MLP neurons of a small language model. Each row is named by its layer, matrix (up: input weights) and neuron, and shows model dimensions 0-95. Each number is 500 + 25 x the weight over its row's rms, rounded and kept within 0 to 999. Numbers have three digits each.
A block is one neuron, or neurons of one layer that tend to fire together. Before each block is what it responds to, as a language model described it from the Wikipedia text at the highest values.

Responds to: Biographical copula/auxiliary verbs. Forms of be (was, were, been, is) right after a subject or "and" in biographical and historical narrative, plus "later" after was and "Preced(ed) by" in office succession boxes.
L6.up767:513482429535499477496499528491508529488493524455494479536501541486492433534526544502507521474497484521517510450490512502521510492500511509545520493494488493490489498532476528508496449458492476487494464513484478440413471485477491477448509500520450549503530469520535519468505486513502518500

Responds to: Verb after subject, esp. take. Main verbs right after their subject noun or name, strongest for takes/took (takes place, took over), also came, moved, finished.
L2.up260:514519461471533495493480500521508523494486520483459484517510544497498520533452511487527458494465503502515477455523467497526473468495456480493486525493449475513505498535514534459509474477512528508563489494510507507525474512507544468497492489535436505472452442525537465478507510491536476517
L2.up334:446498489524501505505486506500527520466482497499473498476525510491543520504488492483521534472515496508512497494521508530505470480472443478537485514506498495473501495508516482420504439528517461505524468485502533496518462496491523492438474515494486540534459514504487498473428530497492519521
L2.up634:519495504440488515444512484499523475470462528489490519522533520489475528509512472491535525519447505495504532533574462520494471498462485465498461493513525531489471473507507507437474474500451499467522545516510527430494447494523484514465472500531488504506478479488494461452487470501536518493
L2.up654:470490484472477503497501447524546536482428499492489524512517509513485510530503543472500504517474528468519522486509509511516489490483472447491488496513510511481518485524500514473499495520530523467522532516514517486529464493511513504484531487556472509515473499479512501508507535531487492525

Responds to: Mid-word pieces and "of". Second or third word-piece inside a word, often after a leading F or P (F-lu-te, Wi-F-i, Stockf-ish), plus " of" after "one" or "Coat".
L6.up209:519507503515536500511525510514451508529535523470470489462501524478493475506540519480517500482474539480509494458555469513469496502485507485493506471508483525506512499491484494510515453500521491526526481496515520487522501490467514486486431489506545524508537504511475467426506524450545515473

Responds to: Mid-word fragments. Second or middle word pieces of longer words, often in lists, infoboxes or tables, as in ex-ca-vation, re-play, Des-per-ado, or-ni-thologist; also digits in table numbers and "United" in place names.
L6.up486:513485462514518476495497481483502506508504535493502515548492508524477511509492536485488519480533493530487540468470515501493467476529515478509395472521497494500505491504491499491527534534474466454470523506501474458471488506486505488486511523519484507509493530483502525454520474476524539516

Responds to: Capitalized word-start fragments. First piece of a capitalized proper noun or word at a line or table-cell start, or after a dash or comma, such as Ro(ss), Ch(uck), Hu.
L6.up529:504491505491515462467497488524481550462540466483512500533516514523508492504484522471476502483461521444499528504517471482473534495484481496503466501494532442477533469491492475509516465509504553496466512433470467533475517496478529473475494537469503527526525476486547472513536509477535531529

Responds to: Title and name endings. The final token closing a title or proper name, chiefly closing quotes after song or episode titles in tables, also closing parentheses and name-final pieces (Railways, Reporter).
L8.up137:458495465484510507498440456505486500532520486492528509520493542492536529527512494463519492449509546465494523473484493517513485485485484480486469469427507515508518507494524525520524504468496485513502525480525497518475510511498517518486525475507478470503523522467489459474499461498510495507
L8.up162:533530460529500534509503460479465519513507514505476469435499525472514495490505558504486503483488517507516484448513510534509533462514447512524484491531462500530538480503473549498493504547458477510529516474464515549503495484524545492457455504497490506500541495520454492490515470543519498529
L8.up446:492500528497514502472463500473510516485484480468479501447496522482455498562495463450479450429497506538479511479533486558525472507466479468491525489502472494502482520552480518497524513521503491521487505481492516552531515496472485527460482467508511502501458459529503517473464470498517530527
L8.up455:514516445511549489521462465463497506533537548500509506513480501512485513497477542493542552483482490484503515466501512538534511456462472503499453498498526473467511477516515516477515493562498449501470495521473513507463500468497510488488510520542479508511488488477493500460457480495552495527

Responds to: Role or occupation nouns. The final token of a person-role noun after "a/an" describing someone, often word-final pieces, such as striker, biologist, midfielder, coach.
L8.up114:478502493542528443516443484499491509493453485494463504493539505504514522509516502472501501528465483437453483475515462572501491500475449472482496523516471471517507492492485545508493497521491466523465531454468467509521484520496522503490431475511520493500478493496549529480504516463474489550
L8.up271:467467513576510455480471491488499501484489512488477521528541507485517502510562515478542504477485492468491502463547466543502459499505459473484515480519500527493520509500460538511524510510497492507465492493515473479457494461488521497503444525484539472498460515468499494520517483491509483493
L8.up361:529512491568494458469508506500500520504488502486480546427498494520490510511503541463485512507516504494469520474538505507485477492480467482513510494509483516495514513481512536503476511513535457510500487490513433461507548495522506501509418520489527475484480492493473536503482474508484468522
L8.up655:501463475534507502459488503483530518473472545442449506510548503533485509524516521503509518473457501492479490459514468510506496469496509486505532484512505518488508544461499496485524524512521478506479497480544455487512520445517517492503470513483470482484480502520491534494505491486501498505

Responds to: Mid-word syllable fragments. Short consonant-vowel pieces in the middle of a multi-token word, often right after a prefix like ac, in, con, e.g. ac|qui|sition, en|ro|lment, con|tu|sion.
L8.up236:481521486528496505503506482509472510485497481521489534541524515458504499514489553455498431506525507521513494521501487504499475473475494455493480514484526516530536489479517475463480483517478463482423457483496461533482496480527497425489559495525477528495528494481485515476522494477534521521
L8.up608:548495525499526469481530522515497556477519543483491513523524547522494516541474498459521500534464528511515523489501543505527520478482518472461466472509478485456448506514500504481552526531517452491464460466490487503488492525552464475472448437478491484530486516495543516494489515497495530501
L8.up663:474510513502554483464484491512524525509489508500531533546514525496483502510499515451526515527508492521503525511514487513535495485462507464511461504498505503505484488455501509501528511509481441496442460484520516506496499445501541485475492520471458491484524506467500496434477497505506512509
L8.up765:496500452491512501483508479434469513517543529497517509506520537510491459519536500476500456547504534521492500504510529523526491486519480446496481462513532523486471476490487495498501473557476491503466511490539460485493496525488535461490500528494450516512520505498512487440422524504479530499

Responds to: Mid-word subword fragments. Short word pieces in the middle of a word split into odd fragments, often after a prefix piece like pen, ex, re, con, trans (pen-it-entiary, trans-at-lantic, Ex-chan-ge).
L8.up275:520480515499504484506503529486473534473534519515481483531541500492486495558520505453515486495499528494493525477469474495549507451490510472487527500457510497501474514485501516494532505466509489454486495438544478517501510467522503465506488478502508486508480513494491522458524538490543512494
L8.up290:488496503488536539535445500471530522482516485499514465549529479480499470524512516469490511497499546466497515505500469498567454494492487480470485474504510521511471500516511520494539511479505496513484458465550473523497491504522474515523544462536513481499511455479524524490468541473520498501
L8.up724:487517513502491512506503509488545555496565484486497475539520539426474465541506514467478485498486515448500520506500521526548475477513502515470497517517517484497535489507473496499503523467557522498440483502488474527512494497488533474480514473487521488529499504479500488468494551511505554519
L8.up736:499545516490487490489522475518512500509528501529504477493563535510484515494476503501509525528491523529489530485505499529556456440493473511497461496501496538493460513472530517454521523482525489498505460501517431524450514517519550507517481483508500498502552482481517497474496516496532516506

Responds to: Word-piece endings; passive participles. Short mid-word pieces ending a word begun by an earlier token, such as a-id, A-ir-port, no-ir, incis-or, and passive participles after was/is/were, such as released, recorded, granted.
L2.up21:462520477529488521498455475515483513505502496438536485547471479487502495534520499486503497534475517530548484459494513514523517515497495492477511517456504520496469476536490499464515527504517531522487469513444510518475484472520486505491544485526462504511545489484517534518510502536472534558
L2.up286:509483498526500518530484504488503519490465468503478462536510509487535502522506466483460480467507489520515499479493516525480547472472512516513469507445479491476495519536483501525471489485515500450483465521460476504474501518515517531459490492500502546519530501483516506454522471477450551577
L2.up408:473496496516490528509516488501505550501514490481509441527494496479517470520499484496448481490453486508493525446492486485486518442493518531526502529450485487493476494512450516494515513501495501473485458507501490456497479492509515529499535508500449508527541474519482520494516487551497537545
L2.up564:489515475512507478506496490473549530559532521540511470509518582477496473549501500475495507503456468529483506479491532538504496498493518503513466506474517483482508527483491511527485527505525474473479501501493480458505500476512506530481491495518519498546489504520490543446504511494525526555

Responds to: Word-final pieces and head nouns. Two groups: word-ending pieces like "ve" and "me" (preserve, believe, Maisonneuve, home), and head nouns closing a noun phrase (line, Award, title, rate).
L2.up178:497470496482515505456466481492509493468513490482484532537492495499453517510469542450500494499490474531499486509533483496560514493483488445532519506516469500492521463492535525503474506506484458531511504478488492517521504467529490502487497488530511478472513514496479526513493516502488509501
L2.up514:499489534511503493474501509479484516491506490468482521535533514509451542504505514488503488529495520504487514499545482487528488464454495492509477482489498505528491511464501548506492519523522482497471500509491513481522489461512511514484501519508521466480494484503457524523512463469523537487
L2.up717:507490507527520510516520502496502504508506519461515501483496530512494462462526466488514543495468490511482480501492532457495500495446494488531473503472482484495469501462474528490523498562491472488504465454469488460530494476497484525470486502500561452526493499469475530519517523508516485510
L2.up764:537492489465514537492507451479519494460524503503496517480512490492470499469481476482486511497494497540525541515548491482540513501458497498529475510515464506491463475501477557501481497511514493532516536506493517465482519525514502521466510535532521477517537497525483465520453495502521506462

Responds to: Organization and role head nouns. Final head nouns that close an organization name or a person's descriptor, such as company, team, Party, League, Association, politician, actor, director; a few stray "und" word pieces also fire.
L2.up51:502480489542493493449460492515519507474495515535509536490485519471465455511504483504521500487499485467448467523503489534460490496471513454479529529499462548519546483530481528468501519558528478492467494482561485460502475448528505514470465518493478485481504484482474504481475530485498492571
L2.up584:501490528532469498529503478505486515500561484457533487469499528501477522524508434473474511492500471524459474470523505493513469497517497521451464462445534503524437497495458501498491495526507481494517468454515491470482511525463486499452522500501495444470494501460508485489503479493518472487
L2.up617:477488468478493479477492496500494503440535496459530502462526521488499513505540446485514504501516462516497521503505501527458480499481495498474509559454513502486513536511488534494502487552539468473479494477483491523481491491530471494453464562489527488510506493469479547504487470453478476530
L2.up741:491439496512507424480489481554487511466518518503474517490516521492503511515538468491470518464493427533462506494511507525501492496452505487460481507486514512508514530508480501493501489555517484479496523469494509478523516509517455510488540528493505456512515535448475458500516516521473534526

Responds to: Statistic-heading nouns. Nouns that introduce a measured quantity in demographic or geographic text, such as Area, age, population, race; also scattered mid-word fragments like ure, be.
L6.up254:507510458487489488512503481508487494511515496497510506471500492496470510499512561494516473534507488489513485467475494490535481439496524460512484463484484491499534478514495534483530489515497506517502525508523490508487494514491521524516493535509505465498568475459510509481508498523559502465

Responds to: Main verb of clause. Main verb of a clause in narrative prose, often after to, a subject, or which, anticipating an object: maintain, bought, repopulate.
L8.up29:496529501493504483469459490479511489490507564490481480515481475481477506519502491493455494500461508526437507509487506496498457511516448501497497495481439488509505511497500521482487517487469510492505506467511493523486495493491536451498487446537462536503479480479516467488483531488502500549
L8.up399:506513523486528508468485491451501506508502505494452509516523496501467506544503500502525504470471506476462485501525449511529482455486462487530511528483509501498534484497530522514504543480493509474525516477509472544495524508493521444488464471532476497489473498502512481509498558493532532512
L8.up467:530518497502507509468520478471487488459519532502464478465519496460498498484517487504521519484497514507484469519529456524499501480526453509498522497481492526529527511513481564488480486491531481524494542466487481542506535500497517476460505463559462516498497504483511468490465560499524514520
L8.up626:542523441498513508479515497486519528484491493497491486548507498472496520532477509506535471503468504510447505478498501529465495528518484511501513511519510474470510525498486520478504497477537509509526533458508535534460513516517507448473455474532471539510476458501567454474468572474487493505

Responds to: Mid-word fragments after short prefixes. Short subword pieces (re, on, or, de) in the middle of a word split unusually, often after a capital first letter, such as I-re-ne, A-re, archdea-con-s.
L6.up317:495492495492469502510525484468527517501506484462508508569502495469461454546545521491509485489519515507437527467471504534523493473527537479495496502474502512515469515510471494524488481496515496466486486503508440438461501521461478507497450487498481493496517452499518493506494511455505520489

Responds to: Article subject-definition point. The token that closes a Wikipedia article's title or opening subject phrase: "is/was" after the name (Lasserre… is), the title's closing "=", or a short-description head noun (politician, film, commune).
L6.up479:521501499552495508494480502499476510481499514516445508501521497533480525526523533479495505478465471486479496456496463493497476488497503487501512516481456511502500510482494494496509515504516471537492497475503451458485515491489523501478407511494521493523472473509470516505473480486507494535

Responds to: Final word-piece completions. Final or inner subword pieces that complete a multi-token word, such as -or in tenor and instructor, -id in Android, -man in Commanders.
L6.up647:524478441487477517476484498511485516514501451506507504518492513506466505481552537493487518522445503454532472518497487504481518521511510513539491511466483499517489490493498547498507468515488446466477506509526494433462537442516477501468463508502446491491499463488557554512458501483511497490

Responds to: Word-internal subword pieces. Short subword fragments in the middle of longer words and names, like ir in Circassians, ill in Cyrillic, ul in Coulomb, plus some function words such as as, per.
L2.up54:479480494510519523513525517463507504453505502471495495498502497495483491494544502477499509485454512502503538504499518489513512504465497496486554533470478481484494505518477491519496517486501477523489456484525542458481453491472545544476466507489510524532542470488491524495536539481495504562
L2.up210:506459459483500509482500462507540521490508515463472520497484495448490445489502531475504502489510467523473472473476543541496481486490540476517484514491503538492500489501475509458511510486481528494516450493503488496492539518513492453497496497490450483489549464525496495501455556486514507491
L2.up486:494515491504526532514471447476575501482504486457505503510459534484521469495479510489485448498515482483525567520494460495530542504446528495519471487504494536479474539534486499460527487545474512495463496443503491471485541493519509488502547512526489478512497484500485484484504517517534506515
L2.up642:504476505519509528472525498498536529475486491445471506491477496517478493517478515470536460483523506486506554476502500511520508479462502488524464547492508506458528489513476510441502509521485505486457459505516501458522557511568499471472544513492498479528508479476467510462486529538538485517

Responds to: Forms of "to be". Forms of "be" (was, is, being, be) right after a subject noun or pronoun, often opening a sentence, e.g. "Carrollton was", "She was named".
L8.up13:520505522498502493500504524509529517517512526490450483507558527531515454510500490492477477487529492500472484475503482531482484494526435515534510544526472503461510514505492522502481480511516473498480539487478471449450524521490497511441503511550527515555507451497540446510524541502476527491
L8.up444:503520465543507476517518527504492521517514501504490481526559537446477458517542524493520529504525489492486514490518506560501462500512473501494488499467473514472459494499452519490508496513500483509492496507484435452477510521511514491448485513527525516543486465510564510485518486430497519530
L8.up590:513488503504491488524522465493509522514494496452490472507539547448449468511553475504489467506501509487502505515502478513522497495491448499495487490467489497499522503525472519496511477470543488533522510492522480478463507539483503481488487495500487539521534443468529499486485561515505530492
L8.up732:549502451520519513530535484495522519479513502471496497526513513531466483483477538509504509483526475543500494424494505540467489445507478501539512498466503474503474517503481558484492435500531489510496519498499508478435520521490507496489495500512479533491522483480507490488490538508453523528

Responds to: Mid-word name fragments. Short vowel-plus-consonant pieces like er, or, on inside rare proper names split into tokens, e.g. Berg-er-ac, Gal-er-ius, L-or-raine.
L8.up23:479506471546501491487510477501531491506486517484487505524502532505499507538486478463461523515477496511494501502531534510497505488456528496480471528476489474518505511498471556498478510484506503490495486528535460528493532515517498485505494493525508493507517515452520526512481476446534459562
L8.up47:472466468512500460504501483490527543473511499481532481441502530486437503543548513471487512466513482506516518494520552517506507495508499505479475507474484496456529490516460517508508495511487523531475509527542493518504488516518483492486497475499482451500485477441504503507489504465476533488
L8.up311:502505489528485446486489504526517501464496483500504547503516520465430512496529499448515515508435494477488506471524525518513534498494500476583496474477476494520493490530472554510507518465502490512465541479470476516459486487501514490496449522510481519474517527494514531505448485460520496498
L8.up749:550505479521498527525472501511519509546498475515513509532513511547505497474514548458492507495504505472537488476514513517534446501487469470488502529479491484508521493514513521487508487494500520492470502490558505487522486485522491514511500472521524506523497480480510477494517492465483458482

Responds to: Mid-word subword continuations. Second or later word-piece fragments that continue a word split into tokens, like cha|ir, corpo|rate, cons|ult|ative, Co|ult|er, entrepre|ne|ur.
L2.up211:508484515533489474517482475502521502515493498494501500528480514448504504489505465469486487576537562474487504509497460482546515518425504490543473535454484492499458534526504515500458487482483512474461479507546485496463475471496486525485507533501484498513533499471494491498528479525484496544
L2.up384:518454525507507495501518489476465522491537514499475502483513520511514499492494480453490479499495479496525562492507487469499524464479521488480447530457520487476511497466508515472559439504525508470469483502523499498488500499498463533460498535489541525508547482484499505514464517494497519499
L2.up437:487480529530520475514454488492516508516536488495521494524488514465516513470491512484487501554494535496489561499505468455506511517513520493530463494499523488477511492489461494447536493513487483494495465485546450496510473500491483521462475568512533460531495495507479537451477532498475530511
L2.up495:534500520485499493466527470493498502474479513508505497479503480538492487465521452479485489516494486494487497497489492498466521486506514484496485491509488477491461518487492521487491494502581510508488493507527527509515527506500482497444513530517513511526491495515499516482480517493471548479

Responds to: Common nouns before a suffix. Common nouns, often after a determiner or possessive, that may continue with a suffix or "of", such as son(s), fact(s), exception, album(s), wife.
L6.up410:481483480503495489491526475489492497508483530492519544509526509483487458516521504484464478485483478434519538500544489478506487461466484482534470522469476491503517496517487496446517518540482501498465507453510477488499521500497546505515515484523533535488551504497485496519593482500475542495

Responds to: Occupation and role nouns. Nouns naming a person's job or role, often the last word piece after a nationality or field, such as sprinter, theologian, manager, critic, coach.
L8.up136:475486495546515500483505500504509521502473522461489475487552488510512483526510489492510511456510489464498538480553515512502474479502464508533515507496493539485554518497511509519528454492508454514460516486527444490478510430500490488477492533505497498530494493449498488511491520467493495482
L8.up323:516479498513496460475466486474497491491496500501504488471532493478456507511524491500479498444454546468453532509508481543442491509493506511507514517459446515515467504494499554463487511497444451490525520483526477521528478475495493465485506462563486506510502500531526495472482529523499506540
L8.up410:468495513511500517471446503500500510508522491484444502479536541476498514502540483484535504470459504499490528460544490551505479466486487488513507491468467523514519504509502531516504539470461496460485496509536458524498542523486521482497500499515503541491512483498530507489482537508492521490
L8.up696:480524510535489485460520508465493503482467511486486495469504509493517496499524473491500483478432524468448516498520514524527473493476476491522481509497462522533471501523510513519510510540508467507500482427519461472497487473496520464508508474527495531483470485514500499479524515461495480519

Responds to: Structured-field delimiters. Minute apostrophes after goal times in football scorer lists (Kluivert 63'), plus infobox/list keys and "as" linking roles (Distributed by, Time zone, selected as).
L6.up659:477486515491513478486448479537477504514500566535511483522495509511480513511523518489437502496512494494484473484562503481494436536467500486523502489486493492513538503518488515481478515491485469506486451440520480481460498487510515522493469530514501532541518473506501482481482503490508484491

Responds to: Mid-word subword fragments. Short letter pieces (th, ut, ra, el) in the middle of a word split into several tokens, often names or rare words like Édi-th, Va-ut-rin, bru-t-ality.
L8.up94:508495493493494519414521465454438494468510499468496520505473545481507482483535522477498492533498551507524527467500526502525475496501512480505513470456460503509515492480482499491532508496494495517513445477479491462469508480521522464480513526473500500504494474509499497433485511483479495481
L8.up328:568486477489500475469493493485470514484502528475499554501505533499515456474529539477521479508492483535494495481504453501547500464502537476482517471473469521542525508494471532531505476490485505520533522473526497485488507505504539522487516504464508511435473439495515503520517538495505487470
L8.up439:526540482478549508509515466507504497486487489454505468507511552475520435513560488481474482508484511472514532492534487523551453490514531504497547454449482464508506493512456512517524492488492501503534462501534483474489549497503497521506485524479505470493493449481533478462506483468519575468
L8.up475:550495500515496534508508499480500545454504507465490510527505494507513432533535511505478512494451516489518511501517468493563476458500503485512510470476482497518478509497460467520538511459505522539525519468482496499454500470494507467493512485504488474499510454469523533485485519472489494472

Responds to: "As" and word-initial fragments. The token as/As, either the standalone word or the start of a longer word (As of, as a, As-sembly, As-ia), plus other opening fragments like Re, con, fa.
L6.up612:550494517494558547463486442495509534491525556469512497512465480486460494464514534484464474486499499523472519484508492513531503527532521475474505500492426524510532524483485538509542514489513502470526457468513477494497504490544486510492491481484505485500516514498446489469477516523509481493

Responds to: Capitalized word-start fragments. Short capitalized opening pieces of longer words, mostly proper names in lists and tables, like Vi in Viola, Lu in Lucan, Hu in Huns.
L2.up19:545445496524492508484517493492466498507504504491491548485541503525489494516530498498517526549480493490474544473489489530465527494504460434484491494500499553443496510518511481489505492521515470521475498489569497463549481502520519499475472481493462513546520484508493477501537478493527498521
L2.up122:570460461505512492516518497526476513454473469524507546501521510506486484505526512485450522518472451471510500481530530497493492541519478436481509516511517504483477522463533451448507465521532506515474522471468457469488549477546490499473507520496482512517487521471524483503504526480530521542
L2.up235:527513479552531510466530457526516524467513510494518496490500481492514503499529523476467499475464530491497532480494537525439489494484479471483497551476509527506491508529536468481510496477489483493487462451493471533504509499508446482502484500475475466513539462476458431531519518471501503512
L2.up592:517494510486464492465515435513517515487501488484490520510485511519531508517491557470499515476449466511515498521475478519506473527465497474441493479493511490458465503491494493471495495486511498460493483421490514520493496461522536478492506496493491486557564467533446511486498529476509496562

Responds to: Word piece after initial capital. Second word piece right after a lone capital-letter token in proper names, such as G-ul-bis, G-rus-in, W-elle-s; also occasionally " of".
L2.up65:510498510511550476492513461481462537461522495443464503473489528511427468550542497501495463502493527480517554458494475528498472485501528511485497459485435488499491510506450526515483496520502480538510515513502498470501510494502488519500478537481445528513467464487496484508531509494507521485
L2.up89:504534489504494496500490428471527537494545486528502500485512512476484448481506527459469473503519472465509508525519506493526492497473462490476514513487496493514511508538508531459512529516510494551496442481529535453491442510517501520470487453510476469532555502487472491497507543468515519552
L2.up315:517480465506543518458521504469505549445501507466463499474552479488488489501547537487489504525508526496482522487466493501490486488508477482493549512474519521490491499501477499514526501499520527494500523502484521546499498494541452450505507511537473524510539481520513479500509487499537503479
L2.up726:478496478461487487492493462544486534483546505501485495510473517536464465549491533472467511508488517499492532484545466491501507496511487485524509485463463477484525447532469525509469463454497500517509498496503505495502496491503512490503505504508478546512539439502533483491524503494514500509

Responds to: Collective organization name endings. Last token of a name for a group or organization, often a team's plural ending, e.g. Bullets, Cubs, Soviets, team, League, Party.
L8.up16:486484474526516513480468485465498487499516500484521486467535461475468470528558514502496500449479482517491499517499478508507480461488487499491489470429470535523526487493526493503504499510504498493485517487512476535491513534519518497499463519562508454475527504474509470506504499492513492492
L8.up159:499503495511541433514460475487519506528532462500495493469517512482497495552533511466517457461446496506496499513503487518532463481486483500500499497447479482517500506484495523478485526525478482483513504465510500484512521514511507503493486516558525482504521511496481486499487468522553494515
L8.up330:513488517556521505479479495517528515543508491509513473497537521500489513507489487477522521530552495472488457501527508553526493447473494490489462465436430543497526514480513506466543512513514491474505501482511473451492496518513537519484493485496526487502487484493502476504487468519504516497
L8.up572:525505499495554460484495518528513505502516504463492516483492544460486523540539513489466489440495470454495499498507494524510506490493485505521449476442460535503500502504503494496514494541486455517488481488498490485495529487488464511469513507521498452517521518477472446519479506521536495511

Responds to: Word-medial fragment after onset. Short subword pieces right after a word's first letter or two, strongest on al in "et al." citations and Arabic al-.
L8.up421:529493500520524487477497450511526532493479507468508518469522527490454491526498549433503455510445502460473497518511489516492482500500466479488491497488498511516465510497484497485551483488495478527503478483479503528446503442533521493470474458492505523545494440468495516509508554503520533541
L8.up447:513505455502509521493447496478493504501453511487477499509467592453485526524587509475467450477482498471513476465518438512511470517484527461501490478508503491503471493482503499460524507502480462472504499495513483489448502461487525501512489481492511499491483513484507537480519501479540522504
L8.up463:473477502492494538438520470511522517513492472449510508495509508500480509494542522455505514479511514483508528484516476508534490524510487488514522457486501507485518487492504522511527519513473513485473483486516520470455539417502488481483480484498488535507586480525521523484516480486477547512
L8.up668:479511502515540533493487506508486542480498534428493510506524480465477481511518487477503508497535511515490487496508481552497471500481527459476515449522502482493486518490527489519504481512495523529449491512510495528448467533482531517509474484502488497512608518504478519484502501448488540556

Responds to: Past-tense main verb after subject. The main verb right after a clause's subject in past-tense Wikipedia narration, such as was, had, took (a stand), became, remained; also occasional inner pieces of personal names (nie, ye).
L2.up11:488479457480508497528493523507509539456499503464481488505478521489511523517479494459509514496484505435471504479522538488508489488439500466555510524499490486488515526513525523468425470500494506477501482480491484502505493486491481482498523526563484556488473494534517488527468482505510538494
L2.up237:503489452480528498485515528502537528511484510494518475477529503491470447499490485498485477476480503493470514495522500531514493520467505494514500488506486469515468534509507524426466473527515501476501482431483479497507519513534498493496537496491472475511481503492506496529499530504531522501
L2.up311:467521516460487496451498465531499527499524505435521500538544503517516469542521501462492516474524488483473519469506487526467506485483520482499495511503506472504546492519502522478466523498504503488490477464495492517466511545495506499503492524547476477493544470505464457496489522504503558509
L2.up477:477501439452498509474547500450481493508518482474509491483513556480512475496522496490520504503500560503487491496460474531512482496494503504503505503515530502507466520483519512476486524495490505455493498461472480519494487499480508476498511508509488489504528510502462490482487519490522536448

Responds to: Biographical/infobox key nouns. Head nouns and verbs in infobox fields and biography sentences, such as DST, career, Website, role, plays, appearances, time.
L2.up61:493499456494477536516476507533502529471485520501510508484550479501497527500515563474488525430479503510501498493510525479521494532505456494483467506487491516455478539524495458488516478544505461479504503490496531489493463539495505501467521492582481551538493499456511534499500499501465513529
L2.up363:525488468481522525484498495500512504477528465506529497497512490534479485516498560478469509496509528499511497477533506525490467507480525483459444463489487515491516492504508481455492540520529476508493482439495475470506478480560488487482489497546468474521525459497475533473503478494490483482
L2.up560:504503480518514466487487527484545517483518522488495492511525508527508496526530556479463547498502487483509484458504516488505453484509495509477458464459502491471504518509434476463497458541531482491467523469519500510473490484527520486501481490530477530511476458514486503476506530477498490512
L2.up631:479494508489514507482509528500502519495521480466464510528535540485500483562567543482479502488496486445503484474480460525499509491533507475495460526497540520513456543502506465494460447499499486517483531504455497474517475519511526509479509503519480516502516492485497472449473538579518522487

Responds to: Topic head nouns. Head nouns naming the article's main subject right after "the", "this", or a modifier: section, line, station, song, novel, album.
L8.up118:492495472477498501459527457425519493512481503476517501498531497503503477471513478485525545473458537492512497502482478516492502476465484499535516488534473491497470506470526523478540483521540446510452465462494480487429513514450533532492501484505523473505467492500497502480487502534488518486
L8.up520:505467510489533517498488496501528515517504470494496545460517518499472447518496489481482469499472524507485497524511451520505494512477493492486477452487492485472518489463499505497526501522529534536496487471522503519512510529506513540491499468556527495510469468479505512510486517447467479485
L8.up604:512474520529505482467494485520537519505468518513483528481510487507489459498518496464508518517486476500496487488585487531493489532449469455508474478495462524490515540492542475513500520541496490485492514470517473510500507489491552510508447520534533486508465490470476513538524493522477470504
L8.up697:453485504467537498483474494509542497519504510534503511491517480513506480488492476470503550505494526446446490509515486499503516511465424487492527472533460529494511461511517519486526499484511489528473482500509493515474510508516470522505477475554515506529523469502469506515479463482481505471

Responds to: Closing delimiters. Closing or boundary punctuation such as closing quotes after titles, wiki heading markers like ====, and closing brackets and braces.
L2.up126:511453486511491504530498426453485506505502518453519548475486502504491514493502460470526484491544532484474497508564512489477520538503524481472486518459503500461437471504489500514458509520533472499515480517512491501501485498553501465512483541542492523533540508506491437499498511493531516528
L2.up179:471476486534488490528484466494497509454505511484498499518498512513513476528521495488453471522500510502468436486498489518466476504484509502482534491486499459478477483474477489479445517525510442527496465529477453495527499508544515468511518568513497499506552510504505509503497474499485502527
L2.up329:529494521495501467511488435496460549507546492517509512541564543495470506555489472483476517527507538529496486487481519499506469454464510494497508500477491452488477471502490504489495497514527503504519496522509507511500510517535522491528492562476482522480465507464487469522511474526485540502
L2.up507:508517517528496504506447435477469537503507469479492501506554527449458515496534467492509502477510541495446495516476486530525460514473500494509501520479450482456476504506499488454504465510523494514536516508501478517504518488547518505489504567481477494522514484460505448507523522512510522522

Responds to: Table and list row headers. Header words starting a table row or list item in structured Wikipedia text, especially "Total votes" and "Career total/highlights" in election and sports tables.
L6.up4:495514497477516496511502504476522487511495503488516491487489498504491485484541515460535497476470496515484489521495505513510520489488509491511412503464519494485517502520478542495499477498496441509534521504496511533469526497567475505448507498498477557497512448465515495463519463508495527482

Responds to: Mid-word continuation pieces. Word pieces that finish or continue a word split into subword tokens, such as contin-ent, Mun-ic-ipal, corpo-rate, Monte-vi-deo, in names and tables.
L2.up2:515495464489511516510538533491514522507524487496466517499481460491483496504498495451481524522544499497480513460497510515528474493518495448472465508490469469485484479526466487488516501479549499504482492492546495501483528492514467488513447506485506483542536492448510495458482518510486465527
L2.up153:541486453503494468524465546454526512490510493494496517487498498479514500492492500458469547501520491493528504522481483524502550483523558472490540482478539480512462494492472528490489495533503491458425517469525496484504482531509507501475530503549512520484521523506515545511501504515483530536
L2.up522:493477435541486475502483508503499522482506522485494487504539485495524516485546486494457539493516531502440521478507463499526512497512481485489451490493493541492478518525466523507475477504521506460502516508547500504459513524502502500508509523508502472507542483476511510466440504501482482515
L2.up541:527486493502551508472521504521462544471517491491462496525514532482485518490497516476468546552554520544480506472452461477485480473516499483519475503472497507517486472479491454520496507497563518510508500503493495481487513494503511508534500507493491452489496501494507535476509497465523520519

Responds to: Organization/group head nouns. Common nouns closing a noun phrase after a determiner or modifier, mostly for organizations or groups such as team, company, Party, also son, station.
L2.up366:513447501496500515494485513508483513497497479474490507493560505496489520547538472498499496528472489498469472490497521499502528501495508485480481484454471463502451495503479506524481502512531446508502487452514477444556505485482506465483519473503539510499505477471461516480537462477504505475
L2.up395:524473493495490476486495450506496506515512494509504468472505530487481495539510469479466538477485515498510461478511480534519464480477508484498470492495490522506466506493535503463454550560501490483500487461501519470522492501493513495484500471503499475503466510491441476473539466507517493484
L2.up680:502470497516503483523467492493536498488496512440505504490538510534512508514544513485513517513479493485479486488502536505474483533496512482451475461471499483510484482514522493486501493524528439513486539408498505483455454469496475530493505487531504471506469490505499515536493477483525517475
L2.up715:522479483508479480473484478523490486472488480454498511457541484507475489550513489485497515501528483500485524462529503491468486507505473489496478501471444514494533521501494482479497534566529492542488468472534485437476474482476524514477496493514491468467476468428518529487507478514492485498

Responds to: Mid-word fragments and verbs. Mostly word-internal pieces completing a split word (prehi-s-toric, dr-op, te-mp-late, ra-bb-i) plus present-tense verbs after a subject (changes, points, takes).
L6.up721:502519497500520491483482472451472504496499492485484537457531528491507527510520525500487499497475522546502494496518481522536477510532506484449513498491488511529509470510484515459466518478501494545503516521494499472505517466532493455493450527520496508488485500479492480470505533504524562532